Weights of a small transformer language model.
Size: 5 heads of 32, MLP 640 ReLU, vocabulary 1540.
Architecture: RMSNorm before each block, learned positions, biases.
Training: a variant of Muon for these matrices, 140M tokens, 4261 steps.
MLP neurons of a small language model. Each row is named by its layer, matrix (up: input weights) and neuron, and shows model dimensions 0-127. Each number is 128 + 32 x the weight over its row's rms, rounded and kept within 0 to 255. Numbers have three digits each.
After each neuron's rows, "fires on" lists the tokens most often at its 100 highest values on Wikipedia text that the model never trained on. A number after a token or word is its count.

L13.up25:148178119153137128179153061124153080156178142194082102092155137140070153093174093104133136156106121087137127160126128162148120106171200110114115146145138122192135145143107143071196131163131120108162116141133094086148120152116230105154128153134132088146148102114111178104090110114132159069174062143101126089096147133160057182127071124146137167141168158119117139111094138131127203114156
fires on: "c" 15, "ri" 14, "v" 13, "ti" 12, "us" 10, "or" 8

L14.up24:164131070128185158057182160153095064168116172175143131152150135033183175114091096145098081123135104116121168130132178148076121129154105166118168202111118154114098111141145153097141209129152073154058143121163111138112152150098138134118124110111129187139120129175169159089147141141133119138110145186142114147163138098114103105141138152115132121142161102071108158162163118048175145186122
fires on: "sm" 11, "f" 11, "e" 8, "qu" 7, "ro" 7, "ch" 7

L2.up533:088104039104130115088156129111134136093139112073113118136100184064170159144152168114095111135081204178144155108201170151094092115170145085124160118143100100135133072108080126163152171133120119135184131146183221159153127137132154150091157169126120172160094125120123125126105171110165146151077082158152094092147145125153138085152133137127126109165087111158150082109156087167119144100167
fires on: "ic " 15, "s " 14, "ge " 13, "ical " 12, "\" " 9, "es " 5

L11.up567:111049174084156100116160148104147126116098112115175138122137100174178143128196119147107139144145128214105094085113088089076159203154145155087134114141141147162094106090137175110109160118179122146137111119120134120107092136093139080140149191112096116140139144102125119196165047144146099097085089128108150130085081181169088077110098109109087086119094135130149146125102157138165112155180
fires on: "d" 17, "et" 17, "t" 13, "T" 12, "es " 6

L14.up143:164066092130134189211172132121118079138078124120119101141190130134162072091086101101085126125118086151146090132164135159104174174094106128143138173112113100084119075177128184120121140114182106133140156124137115120101154158189224142127135126131118118144133091085140135111174094123090091105081075169146116095185207098090118168069156115103086157043174169131141135156154108136113156131136
fires on: "Ger" 25, "S" 18, "J" 9, "ath" 6, "F" 4, "er" 4

L11.up418:155156116110167066095137153111123155119106123201112116117138176109108078149117107103153156148146109156112125127135119208186137183141109101110101144103107172132107088132123097101114133074125161124105119086102172150042140094125098122097127122116067069078108207132105070101175122124120117107202117090150113150114117112121119066175171145158157113112178161198125159141132134136177060089116
fires on: "ar" 19, "and " 17, "uc" 6, "ent " 5, "ag" 4, "his " 4

L11.up562:133144125099158151222163123181154103144120163097090140107102134147172125102085134092124138110132117183157101175153128113149197058083123196096133109151145160177161157142068126075137145147118105149146108098153161151142080196146150122129061111116169131111134151148149147133106154113192140087164135111195171137214177118139134068086106158165157157121148133149151165149140172119129113115088
fires on: "G" 41, "bo" 8, "g" 8, "o" 5, "/ " 5

L9.up10:177178115135143158113113081087181129110150128161135120108176125112088112097112105046102089127143182098101154129141130137126102108164189172160126062103123152191075085118115190109060162167122142112225120144113132156166134147161208137090114110098173140149128122098170183113129144096158104174109087128121086111153071147171106136114172174115157130106144105135138107102105147096161108132147
fires on: "s" 43, "es" 11, "\n\n" 9, "ous" 5, "e" 5

L5.up577:203179136103175141138161066128110108148105133134179131127148113179089077121148110107110123148120151162180081199145168118155133097129125122163104132153111092103170162142108069096116102167164099104220145071111156097186067142134141121121080182125135133094115097106121124145150093106134178049069118105094155122111122092173117141096126175145184110124167152085111124098203107113068140152105
fires on: "a" 43, "y" 10, "r" 5, "g" 5, "é" 5

L13.up426:122118166145199120137127130164101137150126146110128149121173064137094130113127144160065156159188127138113071182122119139101135147116119116161077092055153166168153104111078135118191132083143175154103063144103103118159131121093102150071151063137161101088142141111146077181114114144195082108164078118114158095150124171153135105087155108151114128136143104113087066156132183165103090124117
fires on: "or" 31, "ur" 17, "ow" 10, "art" 7

L8.up402:119136128152174107147119146122156106144166101102179132064105133142088085110068110124081173191160142140146098104136099115090134104162140108107216108138178139085124081123108162133089070150104133116093052170145152125125145113173082137121160133137045125147088082094136133128162168091120182124142076170127139097134128110135092153091098108173073157115198108156112049135101125164132142146113
fires on: "ad" 13, "h" 10, "y" 10, "s" 7, "er" 6, "et" 5

L11.up511:097120159213076094130154111143134097107121141116169129161114132175141142107130128159089176131091124172150140068122119116101162166139117155130138107063138168175114131144085102161115131084164116199147131151144148134205165164123117106165088129093064221134163110160127074142124148171089094107136127171157107109092141152163050076125108112098169110105105138067151141132119117155160115098155
fires on: "T" 67, "t" 30

L4.up416:123173164141102125175131066098140133128103142111140161173128131167117135148156186128152154134124099162177102111119186128096187128127061098105109144122150123144083139140069158123057094060155130139126140144109104201115116135172168139097128150096120103127201087131165092121128107160139112131110102094180073128179191195102099158118175092080150045137125190078131114104140175069061117132123
fires on: "tr" 39, "r" 9, "ch" 4, "s" 4

L6.up339:112137108056108145146102152188148105139163147075225160133134125121127099083066113106099123153126141168127146146152217110117137097162143143083110155102111114145088109180126100115087147170155067150112155075110132101094057077158100128163128158113096143119138154139134152077173169167140136098097118156147120133160107115186150085134121158119189164146147130111080151151104120150120187097126
fires on: "A" 23, ": " 20, ". " 14, "o" 6, "G" 5, "I" 4

L11.up234:162092178154160123086142059117092123148092126110087117124151193130151099121099141141157125111105115099111142153114078078209162139177109160080145143090072084129075095082196133117156135169044156122160083121162071093102160111088187194103118151135107114118109134103118118128146140162115144116103166158120133201081134090157207111098131170127122118131098148104123101118077119144127140083120
fires on: "'" 28, "-" 18, "ist" 9, "." 9, "and" 6, "w" 5

L6.up75:137123155131110143128126108087125148084162180113089075115109148139154091139192128079124105142100113149156160139163134099107110120148182148085134154148103203162132116160071127114128183141124145181110080103142176120061067157116100113155145153103176134147174133170125120141172150095158136055202143102140136124124121105181131136147110084193179122124175138167138091119149120110079163142137
fires on: "as" 21, "es" 14, "ec" 13, "em" 11, "res" 11, "ac" 6

L4.up507:102113122115135151149117132045101100072134146079096107177126095134135141123093093110070140164096238137021100142142118141138093108108089121127133099140077112134101115080105127065128175127205133102082120107150131077110077146070144169136148113121123110092198123112138163184143153120090106177109132150147170118111093152129131135128065156167079131128153115146097127134125098135079139113153
fires on: ": " 32, "e " 13, "e" 12, ")" 9

L9.up230:108170108083116103139176163100111139117165116089099121138152134089157181191105108213140095158115074140128131064157037110101074100086149118109034109073144091142079082121119138140127106173159093123139097131112095156158173200134155143152159144196154143112142134071115120119093165129153154112081132154099099120144097069122144142104117119077086096102138135056109162130145156166138121078165
fires on: "ed " 34, "ered " 16, "ain " 8, "le " 7, "es " 4, "s " 4

L17.up335:102167068139121149116037146156151127108103148064146123126142173144132138097140101104104145084145056086094132078130144146168136144124100184159134134119191138188142128177123148083162071162158170187178149117160104127125119128118121133113086176117122134145162120131076121123116128133086110127134116144220119107153153202122116138091169138167163132086190147113123086166157139165084084111135
fires on: "C" 68, "3" 6, "er" 5, "A" 4

L17.up392:107165122134116077110131143102113138085114077133121102188125148117145121240133123116159114097144124160102188057113095135119161128100101116117155166043167104124070126078062173089114087181139183096095202151162117095087131121138153130158130140155126157131130172057113109100134141152081158146124131168130101108200128151170160113074178140156105121140139127112093120109143152088145129127109
fires on: "\n" 40, "ch" 38, "St" 8

L9.up143:114110116096166146110166126154076168149099106107181063088140125070136111171143138185069095118170095118169149149099082086059159153170184094118133104162124150118130172112136118130128148137153136182085109102144092114082164054152196164193180139109159091121112143059080097120130171108077094059062097142103119114114164084125123134160139109098108155129117101094144130150112182092129175155069
fires on: "ir" 26, "f" 12, "r" 11, "n" 7

L13.up618:079144148154135154071122144120149085118145115170156085162080087200154164126110164128144122096152094172074184091148164092119140178136086138086165110152114134082160118133142141096112126143115127138152092081160100134099134137111176088150078154112139210113134144148124087139150075146088090147144144116157132103107092143155127137101134145115069110088100136070174199173086113190175092136133
fires on: "t" 34, "T" 28, "ut" 6, "ext" 5, "[" 4

L14.up598:114129113188116113102105204122096147103087113111111079101146106126143102128106141131127114068138092149109137130167128144153131147109056116127076148124089113105105103191233170120140112156159121165169201118172093132103117098164109153082093104174103099107181086105084129178152158093092114104128115201107117154144164106124095097106135118143077169127125155106141078152086107147114075140121
fires on: "S" 21, "'" 18, "ac" 9, "I" 9, "er" 8

L4.up455:187102136153173094139091103081114100152152140120121093100131124129133124116205135073076140119163130163165152128135150100128154167146146143200127117154095238118064049118148098117137142144103105157145139143168109120102029164147139113118109130133127115099168165111124159095163101106148076167126136091193107135093162084132102179116072055206159146107150143114166131161100112111130115143067
fires on: "is" 63, "iz" 12, "ac" 6, "as" 5

L15.up46:138145140142140184172105125161113121106170110125123116146180124158137103099181140086207133100121046123154058134188152108131178089163138156113169178182130121050103119133175158128120092170157138162186161100128114095117102119186161126169097113143127158086118158095124142120142099067097138114106106083102208149114119124075102116130134139160113130164133145070127096099101121146123113166131
fires on: "as" 22, "an" 18, "o" 6, "ou" 5, "S" 5, "ir" 5

L10.up228:155139140164136030106134192140123142128199122077084144127137115133077134176181131146149178154116141133124080145113128128131124166162125144167148122161139158128147126122134104093096157120124144127115066188182070138164111120103181168150123121046147167130110099173138106150123157150150140116106077156125106135124190088152157075153163161155091128129129169158153155108041068132143074142133
fires on: "The " 30, "\n\n" 29, "R" 8, "ib" 5

L10.up45:156103120137108157134191114135126048121143143140126103130166095129131183115152102133115121125105104136131121121100149131115120093117088149163145114167109103138129121134108110094192145149106074154055140093086075101094176143185123130077084133157129079122144141063162079153210108138150081115060132129119138106139131104196138101088108138092122068144168191136145091145029123142120094062107
fires on: ". " 13, "est " 9, "ep" 8, "." 7, "'" 7, "ly" 7

L9.up401:122155129121072129112117130111139104144123187078110136075092116120128123174130100083108120127105066129059139138126118132171161159112071168157110112085179137125121162119137130057124109102148164189111149170155077102111154113185115049167153178087080134135167151188135094102054146075152137132147090101126145084115150147086094153093149158169146124106169106138122103073130204189166112095145
fires on: "3" 71, "ed" 15, "2" 9

L14.up628:144065096120129146154143154114118148142094113110118124042133165193162111195166138170169123130118146168125139111163148118118141146159145120069164144152129112152056197117097098094113104151156138178115181168149132156141138140041155086122116114064155094156150191111046127135128123100093100134158129067087168076085134131142143156137095075119146132124177126120142158137149180117131102114128
fires on: "es " 27, "st" 13, "ers " 7, "f" 7, "met" 6, "en" 5

L2.up189:132159103131159160172137083086140147120141143118149192155146200105141075122121110094110133139063120117122118157108099163166112213143059161126146071157083088167124126100114106149128092163095084097118118171160133118109101168089130119149100127124131176102165157105158136174117132141147131180122143111161156184167098157091162149079099177130122180105107101139132074122099092154058111157186
fires on: ": " 20, "- " 14, "e" 8, "orn" 7, "\n" 7, " " 6

L6.up492:120162075152139128163127136097145128201106173088097145086117093077155150181161148109109184105107183118126201161089133072084131077106146122140135113129191209148059148150063143044095141125120176116057165121124112172137125115111138149119147085133160119145117135161152154155133088091081115113141136164084125102173116098118159164133127137138149117137131108165146096120140125124133194125110
fires on: "st" 27, "ti" 19, "e" 17, "c" 7

L16.up227:082114057111139182179114186093159124162118125108177138106167156149142116147140126181119168111150059134115107079149148111091165170097132131183095142082165132113108180132117122163115076060099095126071110167152122149172116124176182178165163127188155155191184126086093119139101106150134149117151059127167149155162117076174154189121146090106068109131118147164177136118150138187120097131130
fires on: "met" 14, "Cor" 10, "cre" 7, "car" 7, "or" 6, "od" 6

L2.up368:105147069074103121132135141169104153070150130154092107123202115123112076099174085106107168095094165108136147132135102086134153072138161071148122120133121095123147115122188143173154127186210123175106078159102126130182160107160106150140071155138096117127083152129113115194133128092159111080082153132129072162117138137144113169114209148104131138160141111149160170095083156136119143093190
fires on: "===" 42, "from " 17, ": " 13, "om " 9, "=== " 7, "|---|---|---|---" 6

L8.up194:112134144105137198138106188084165129141116124118166085130144107058083109138131102075144119137066155087072099122129190110151143117166144109088066142143178136124117108092108173177166102144134112129127109158136159139175123168136146193044130126164124097154141072118136139215108140126138137090102157070166137164139102040146096167057102100106148146191098074094123117154140115163152095120118
fires on: "ri" 26, "in" 18, ")" 10, "e" 7, "ies" 4, "s" 4

L11.up318:125103143167152107136143169127095158108169166138141153143079116120143089151089110106152143156077088134155155121082144135162145169081121100057097153103137186176063108150104131199100120059121129083167128144169150145106086119112175109098134142146122078130099184147172136135074122155059200111121066117100072156131083155173128095138124170107188102145122188143143164192129140096144108098130
fires on: "and " 25, "first " 8, "ch " 6, "t" 5, "his " 4, "ember " 4

L17.up614:121132147121073127159125088137099122114130154134126164162113099195157129113184103145132116081095077081165079109153090114179129075099136104080105089086140099146111140117121145172147145125133112132133159107142090085117060098145130109114096185113093130091164105112106149123164136132216153172101092148086109151198135119148179044138144164165126147137090153116058156129114100102118164170128
fires on: "re" 24, "i" 17, "air" 14, "pre" 12, "P" 8, "In" 5

L6.up257:107130110066171133127094084141111070070109154104106166156196148118163062142194149083148141156053154051127118076153112117084180122075107121168142165127127148111103197161116140112141157147175175124175153100117124116157141139203155123160127138123072155120216130112087154176150159113151122099124152131141157119123108163102159141135108108105135112147144091117151114128124131131076140142137
fires on: "es" 34, "e" 19, "iv" 15, "o" 9, "as" 7, "a" 6

L17.up510:058092094126085127105166165102155121139120187116089118075091167094098131201127087133128127131084094073193118168139101093187128054141109098180109147139116165150131104127065119105164152126149174164145081138128174089112199124127129129135113109157098090103147124127110110071101133116134161119170078100107125207133144181158094115124164147141172145111125126135119123117160119219121147122120
fires on: "w" 30, "T" 15, "c" 8, "ag" 7, "qu" 5, "0" 5

L11.up483:075097137115106129076144165120126080114126102155168161036158058142133134102107172189150136083055069115154141092131120141115157110157119117143100117133138127120128135129126126152122150129133097115097168092098082079110129152167099125112113133109060099094159138120112104107158142181117124080145128136127064114102122196124129066154149187095178105121173105134117104151084160109089054042099
fires on: "ep" 31, "ome" 8, "'" 6, "ym" 5, "sig" 5, "stit" 5

L11.up629:094120102107077183094128096127116112115154182092076097143131139099100114144127123140116103133127121166089128095150170086110145131093162061090132104186135092089111121111132137136168124130141052184168133109205176078090123115152131136088140119180103133134146093136132101078141124155128101123118074073118075180122169155215102152134153096158106143134190154104147121186196168127073137102163
fires on: "ac" 45, "ap" 9, "pro" 8, "ro" 6, "the " 6, "\" " 4

L4.up34:179147130154102125154228148123182207125128138153129080098189111115077101136194193170076160105164136115138182089133135105158107142176126125208109089146122141108088132120128094117173141120072139057146105172113141094148105075150128104121152109108157158195088122134124086136113195160128164128154100119177153070176125124128128135103170107079119106120107146149116124155109120167099143164082
fires on: ": " 20, "y" 19, "poin" 11, "y " 6, "side " 6

L13.up625:110135171133169136149085120140121097121099160122157168073091135178132149161156142148131105146148137163137071113124124137170174132140100077104168088123077171045106074098121088131116036111139110110123168112174134052117170141132164094151102116152079163189107120105106141169109148106179143191093109134127151127150204121139107145097101056061136109131207124108115091087117174135182087094150
fires on: "Cent" 19, "it" 15, "St" 12, "er" 6, "et" 5, ")" 4

L17.up603:139125097126126130124100078150108092110122199115145102147211106116152158049154104205135106079061116100101127183147116095138088084092174156166145121122095093131130137121122116132119087194096109141140132142148138088147111123130100083133125144139141086082126116121069114097131082112101146159101088196161125088161111103127150131130180107125118122125195115095029134135173121126145124117160
fires on: "ul" 26, "pro" 16, "ur" 11, "un" 9, "O" 9, "an" 4

L15.up404:155135109102110137162120120123181090138091160087110072120121132183163125215160088157068127145158104098105179090119167208102099159176106145132132108112121133096101088104105061173112141172105168169138156111183139095142131121110081138153214115140084132136129137148116091156124150074094113130155089203152126166069114131152105124129145129112100096115163164203141112168174149117114127147077
fires on: "Th" 36, "St" 31, "an " 18, "C" 5, "r" 4, "n " 4

L16.up25:095116155114157142111121164131120062127135181117112060116119137125141138083083109130159114121068150082161109147123126104100120100064126111194135122122205105103165136144056102128139138088107108109097103117187162094162192070072119127141145135173093137109113095153131132108133116122102139119126074150106141107117134082146145151057112182148133172129166107132091215130137085071143165090114
fires on: "U" 26, "am" 16, "ul" 14, "yl" 7, "an" 4

L10.up92:091088097137100189079142160099115087145110157150138122130157117134121133105102211156085109121189139098112163130126098115113161109116197106145102089163100128182072086111103195123128108111144130157117064079114088181163117080142154116119119108083153149077077164109164101099088145128094111113114112118156167145114075096127100090162163143116097137138186111119095080041101124095087127136054
fires on: "p" 31, "es" 13, "con" 12, "Con" 11, "art" 6

L8.up33:096148133132089107170157163073129089117109148091186144076100146097100071144160102050169138123139122101089121150069169162141098101094151108158129147088175181120054136110114138135057107099099102109123108123132136170140162115092180162064134117145135145119102151117111184120114117096124084102129124080109119086128103057166115133124123153134146063077148143082174126106157160134108111114098
fires on: "e" 45, "s" 8, "c" 8, "r" 5, "-" 5

L16.up376:103063117087130177107058129069130117116151118081080093112101084071087103148078168145143189140134117065134105118140135143186125092143168137134159160155216150104088122093080066110132092129133185150149185095154134117118175064101109108147143173071105087094102149088130119131098077110123159124117125084089171126182180128129109130164130123126148125052089130127126127100115149148129136096142
fires on: "reg" 18, "w" 13, "Reg" 9, "Aw" 9, "it" 7, "ag" 5

L14.up534:077117097116091144107090124147139155125150126132131151154197079116184132167132099198049142074145089098074050128141161112126135152128167066100072189107058171117106152116147089156178098128113129135112181157160113103090163129129151155144090133131137103095151138136141068124166091098115082214172143049134117093182117108146150115125147181102186167186154105094130144102114160123156134132184
fires on: "st" 25, "ocr" 16, "er" 8, "r" 7, "l" 6, "our" 5

L13.up510:132132172159100139154083097052094170175047129225157135094141148191150148129167065183140151136113191129180097142068116121162149094133074091126116132107135134174154107222149130128127134151139164151110128115166125151142166146168122104117093124143121177156111152118092073070131100145091147141117119068104144125100138085201106119112081142101160071148155132071146115179108144136149127133117
fires on: "in " 40, "In " 28, "(" 9, "an " 5, "y " 5, "On " 5

L15.up70:155055119064136126129162140127194151101140088105127078147128208155174129165116098128066133104139120125123180124162117134116106141158210100117114119132119137128096162096088111071181114144204119130075115171154156118151116120094182073083165058132113163177160115068106129143162181110117144113043147162124108105155085127127152130098150147086109071156119155094129168135134135155121122090158
fires on: "f" 13, "ob" 9, "ab" 8, "b" 8, "s " 7, "es " 7

L2.up529:123078084152064143089080149102111202125034122088119122055144154155152045120135092149090061140146141135134117121150111086128154127141112124103193124109107117138117115165127112150168180113057131134097137137107150135088119102130211156078139136086118156143137172121207115112133165172141124085171123143127097142093125123137204100151095186092102157141141109148162156114105122127128112081117
fires on: "." 34, "ter" 26, "/" 8, "es" 8, "I" 6, "'" 4

L2.up445:097127117041092147095130058146138132125193091106113153139142075114161138177076131113110101138112146133060078107124165103145119128098124129176122150162136106107099114142204139132184125166086195172117153136098144123217171121134106117141105129112118158174125134178108223167070156127154133096133150163171118167183077102130087133111152127155122109097128139094107176178103126184142159195108
fires on: "| " 28, ": " 18, ":" 18, ". " 11, "." 5, "|---|---|---|---" 4

L16.up115:138154179186143091149128134112137136102124079153127105150146154141088117178105192104129117039116130118156130096153153105191110133120156082134167092077172159103094121116086095090103140147194108122098157098152054103163090134067143140149166109130131130105146178121142125156121218165166184116163134131084058130120168092171152102117102075116138168131143149069118101122130103100128146134185
fires on: "\n\n" 59, ". " 33, "\n" 7

L13.up366:127104134126127100152160136134144113123097139096178159090155163197167085104135129115109176120113127136120186100116124090074167088165135129145126049126130126156123161165115114072144136111139101081085151079094177130127083229088145144133092119137101143178139121106188136160143140092152142103138079155206164140097179122196097088096152103163130178144088153107132152133088139145090163156153
fires on: "G" 23, "b" 21, "F" 17, "g" 10, "u" 8, "en" 5

L13.up582:119119146076125123183137129171191152128148148140081127123097158113154106147096124106128166178196119115083106120105164109107127108124155105150116156083085134111070103115144154117129166146129121154125116137119130074183153160108131151045098097059120114116123115138152129146115138083094144155135090132147137112141134125145081179132107168115158156177157092170133103090095140064117128099050
fires on: "." 42, "," 32, "| " 11, "of " 10

L9.up524:119174128202131184080119107115155171109117119164145165159090077148119140193144153154120150164128115084150110074031115165110097072108111109064111073141154109106120128160157151204166140161074134142127104096118144167133095144114134155097116167133146145097177219135099121123098166102145085142109207141132148160091176128174137151133169110088162134126182124153140160121132125164125127149064
fires on: "and " 63, "| " 15, "ing " 9, "-" 4

L15.up62:131159129143141107133060105113116167199078177070142152120116066167118101130143099149168107169110126116163139102112150148122175173108086045121168083145144150106124119154130163093062115171088143145112150158146090160144097192107138080114121057146138084100159138155113122100093105174143169136144124092144191150107130133142068145177067199158186164127147124102116164136097094149174093132151
fires on: "in " 27, "In " 27, "==" 7, "ro" 6, "el" 4

L8.up175:144145095180121112107151136118134111142122136136118114108091128134145165133086120108109101185115065119113098155175149133070113152140079121141145085054146069130059056129126105156140104117120143180113134173153117150137108102109190101144112156081088087128124078204129164157061152128138182083126067154124148102102112105091088184137135147123141118122172122172095217136117142149149159042097
fires on: "ed" 71, "ic" 7, "el" 6, "os" 5

L13.up259:148127149120126100121079155136160140186173141124166097107131155152144198134052147122095165119141044141163095060079151139171114148115142083093160127120099083116101070148135180113128114059121107157128119116141072111180170165112151163145068140112121076113156127173119112159152102186155167177097102162148161130107163109111083163161152139116168107111170099181098099081190114126110136143074
fires on: "." 65, "of " 12, "Ed" 4, "on " 4, "or " 4

L13.up133:099169146130127164124165128140112106143145139118120131072131054111119119117137138100106154052125116098180144125155140131169117109168064146088187074153117073130110123175158194113137140134136115112093097160140095141057082090128135116118101053125161175097139111147145135111103164105146149130084181116094140155137108108144108141185153123154158138113155133189097111166171165140160076112102
fires on: "Gre" 32, "o" 14, "Wh" 9, "ni" 6, "| " 6, "e" 6

L10.up68:125136161090142167079132148163113143138114151102112172075095079112134151200085108173079108132091122115115105141155101127152144100177154130123128113190122077094135098145161134170151161144072147161124107162118150191135136080173118148126058130129165189150103115133152097070088077072109111083094227141096150119097147110126073190099085127137154154103114135134126121128116109160131088167112
fires on: "| " 51, "on " 7

L5.up77:168135150140078097123121147065134118136161072120064144159128101083164138231093116128162126105139080172125132146155147080105105131183147109141123124058160151068110105128122114176133088107131105152112149135127127143097113109150128051113100151127146162129152176180060097131128087107096154092091110077122075127149107131139169083122197119100084087115130109160178145135154089129111100116103
fires on: "ing " 13, "ball " 11, "s " 7, "ies " 7, "es " 7, "y " 5

L9.up636:192138112171067110143176118164187124144184117104116136116137073143123141156131171121095176161104119108097140155114128098120120119132154138066146090137169094090139143148125091141137152128124159154057136098141165179162136134106087132130113183150139110166180175161151119195109105125149150062105161144089136155102181131150231084079138153135138145068146163166098068171165106159142148115067
fires on: "ed " 16, "and " 13, "to " 10, "for " 10, "ing " 7

L16.up164:146156153173085160144147133117141105134113164146107155137115114141128103088154094112157185101104178076128148144115144136115127128102157133220114194109162153126071089135091082111094082135113130082142088175096105126164142083169098111095072120132103144121211147087145152125161115179130154088174118125207114166131095129168120177127142107086069068142171131129135167145103131112147128201101
fires on: "ad" 13, "c" 13, "h" 10, "dep" 10, "mon" 8, "as" 6

L17.up544:105134093144110111114133118167129097136185159100124083149103110124078156150136114156097087090171150055103162167150137075082183109096131101181095164116173094103097097166148113128152151146116141139131082184109127126181093132128150126081085132127131122107135137173121196151119164139200135096100074126180139113112096081152093202162139116150053092080101125098097173152169105142172135107093
fires on: "os" 19, "ad" 14, "mon" 12, "pres" 11, "el" 8, "u" 7

L4.up594:161115153085155130162148146121116118105125164078164113155168105203092114223120096146170116089069095185168081105160166142141163110133155143104150129152111072128113141150142124130129111114156148086165138084147091128120119103147119142070165119070077194097115142120164132181104167128126159087152132139109157115129120165110068119116135115145142108103165166094100142091134153108125160160116
fires on: "g" 26, ":" 17, "d " 7

L15.up158:075130145118100082104159089100152058158122145120148118096112144151121122126172075106152144120165081105111119087142109111135109130115157109150117133158126129161123152168129137136151161126126124134177132133119096115100036116132158120070172132149035127139101143106086189101212111092136181141178156174178086099155105097096156100166091081150159107115112154103072141117090169084151134077168
fires on: "i" 14, "J" 14, "'" 10, "re" 8, "er" 7, "di" 6

L16.up629:136119132069140140177146096142088129044136146159091121110140129130148142100088166143183107144139189141108148067128118114114163154118073111115168137132136156212081095137109147145129047123179152166156114166144117122091092171166148107129159150100093123167166157124049169121138159138115158174168130193118112099102155194149128103101196186137109123081136099192062100127087128104153174132126
fires on: "St" 56, "American " 7, "Sc" 6

L16.up385:186133166150106080146142158139136223095130142121103143130119102153067136130128151162144169137096095152124107143170176089087127088138118062161068119149151074122086128081115142146140148113124122092122141163112100150144143105147199119108131149123143138134135144193072104106109164088127207100123124112143082140174046148108140125091166184137070100134129123121147074142144159108134154105074
fires on: "\"" 38, "y " 7, "a " 7

L16.up189:108158086159101139146089159102112109137107074064175135144189132079111109192106131096226146107207120088079140143132111163140121107087106134134138106147166102185106109139106127107141115119120119111090181132127047142166113136150155113101127087083135148091151092136167176058153105187139189089152106237144155096157105191113139116108101176117103084100119162107128126126126141103146087121112
fires on: "201" 23, "\n" 18, "200" 11, "att" 9, "| " 8, "as" 7

L13.up226:099126143185119086100096108160118127094105109132102128150119139130142102161137166077097129133108111132136123087113099147142125168165133124088157113157124188148061138127190173102045121137080137182115177113183138136143186132171131144093088184148155095163159107086140123146140068100117101096136126153152153059125088151150102141101154170150109155146113119072103155132113148225155093181147
fires on: "t" 44, "T" 19, "S" 7, "cont" 5, "ant" 4, "ut" 4

L17.up426:103050112115192170163080146146119111126145102089152119138117160107096099156147183083085210121112124133147084220191089141193180059138108133105102125179118143129101141141161078140167104137130089131156059139154155084095155145168113128111127169096128084099141117046116075178093104129167114129074145134131125118166120151159130118099097121118168153120103130163126153159094165121095121130148
fires on: "em" 33, "p" 12, "am" 9, "as" 7, "reg" 5, "Reg" 4

L2.up29:142102066238078117066138137142205098121167122114138117095105194130123136125136167117123144205110109122116156147124147080153095154132114141188146118160088111126092151173161128126114124103145112145115138107112156097056071072166060139199117121187081119095085152160130175134164163152120112113073166169109142143175134138163134100155130207116102148145077118115158123181083153191095114161126
fires on: "| " 48, ". " 20, ": " 8, "A" 7, ")" 5

L15.up182:164171133075126139104120132127104106149144148131116097129175176162153136156052093100129149143138139083118168061160128157120141118127173109078109159093129129071117104110128144172086143092108101196105103165216136103120137142110074110189184167148090088076158067147178141109152140118086157092144125121143110140050120140157108087111186118115129167137177124140062099126171096072107159113116
fires on: "K" 62, "the " 6, "St" 5

L5.up630:111161139121148182128133154092118123094137099151154063126134099152079054158142095147106138106162134107123111136079124101070132102144131136147194127169155057144120099142119146140130131165126096170153179149174100087182174102151161144205163145068139100193142098097178152151156138136166130155105149098162145149157078152175123099161091122145132128148151141113104131146170068092092157155157
fires on: "n" 16, "r" 15, "b" 12, "s" 11, "v" 7, "st" 7

L4.up520:160124141078133086102182079165114081173142084116130126136146130173178162151189173130173123092168097104089086124135165111105128122179068103140129153108105116116103165108141140114123146117146142140105152149132114094121147184073103087159192152192056154111120177090087075156142138070134128066169134072139128111096185094131058160124165120172105123099129136127085090166119207110138127151161
fires on: "und" 19, "ot" 13, "ow" 11, "," 8, "ent" 5

L6.up79:133113125141123141092142124129111135087102180152166098151164145188085087149097119150119067165109118094196079140083107094088162143148194129156240040168112083079145157103125071093116106144105144171111151105136094091186132095118180150116148143080161117181122149080087148182120142126132128094138132057122153165123119171147099107131118123099093135103103136089113159108090147126077135153120
fires on: "n" 20, "." 14, "f" 8, "g" 8, "m" 7, "r" 6

L4.up292:149128098143159112161189123146081188132077110109090137124160146158086132121154156113195124187090117157121118135157190137153107080164131134134137102151156077118153157161118133064122163123114110116165141161199153185139169145184169138109145133114127161108136077167119108135090141166112182159124108114142124142095120113132115110151175137152038120169086210187091179138096127165131134067134
fires on: "\n\n" 43, "of " 29, "ar" 15, "ib" 10

L10.up187:079087112149110146132098109161177109131094107093089151127143085163146152168157100137097086112130163103107104133116178100131151093107129090096071177146182143164112108082129113131131085132127124087132149127171141092129157126158161123137125113104105164055134171165117151144113164136140171108156122070142113080146147146127144180090045109104177103059128108131183118083069136141152116131179
fires on: "- " 15, "ill" 13, "ocr" 12, "is" 10, "e " 6, "er" 5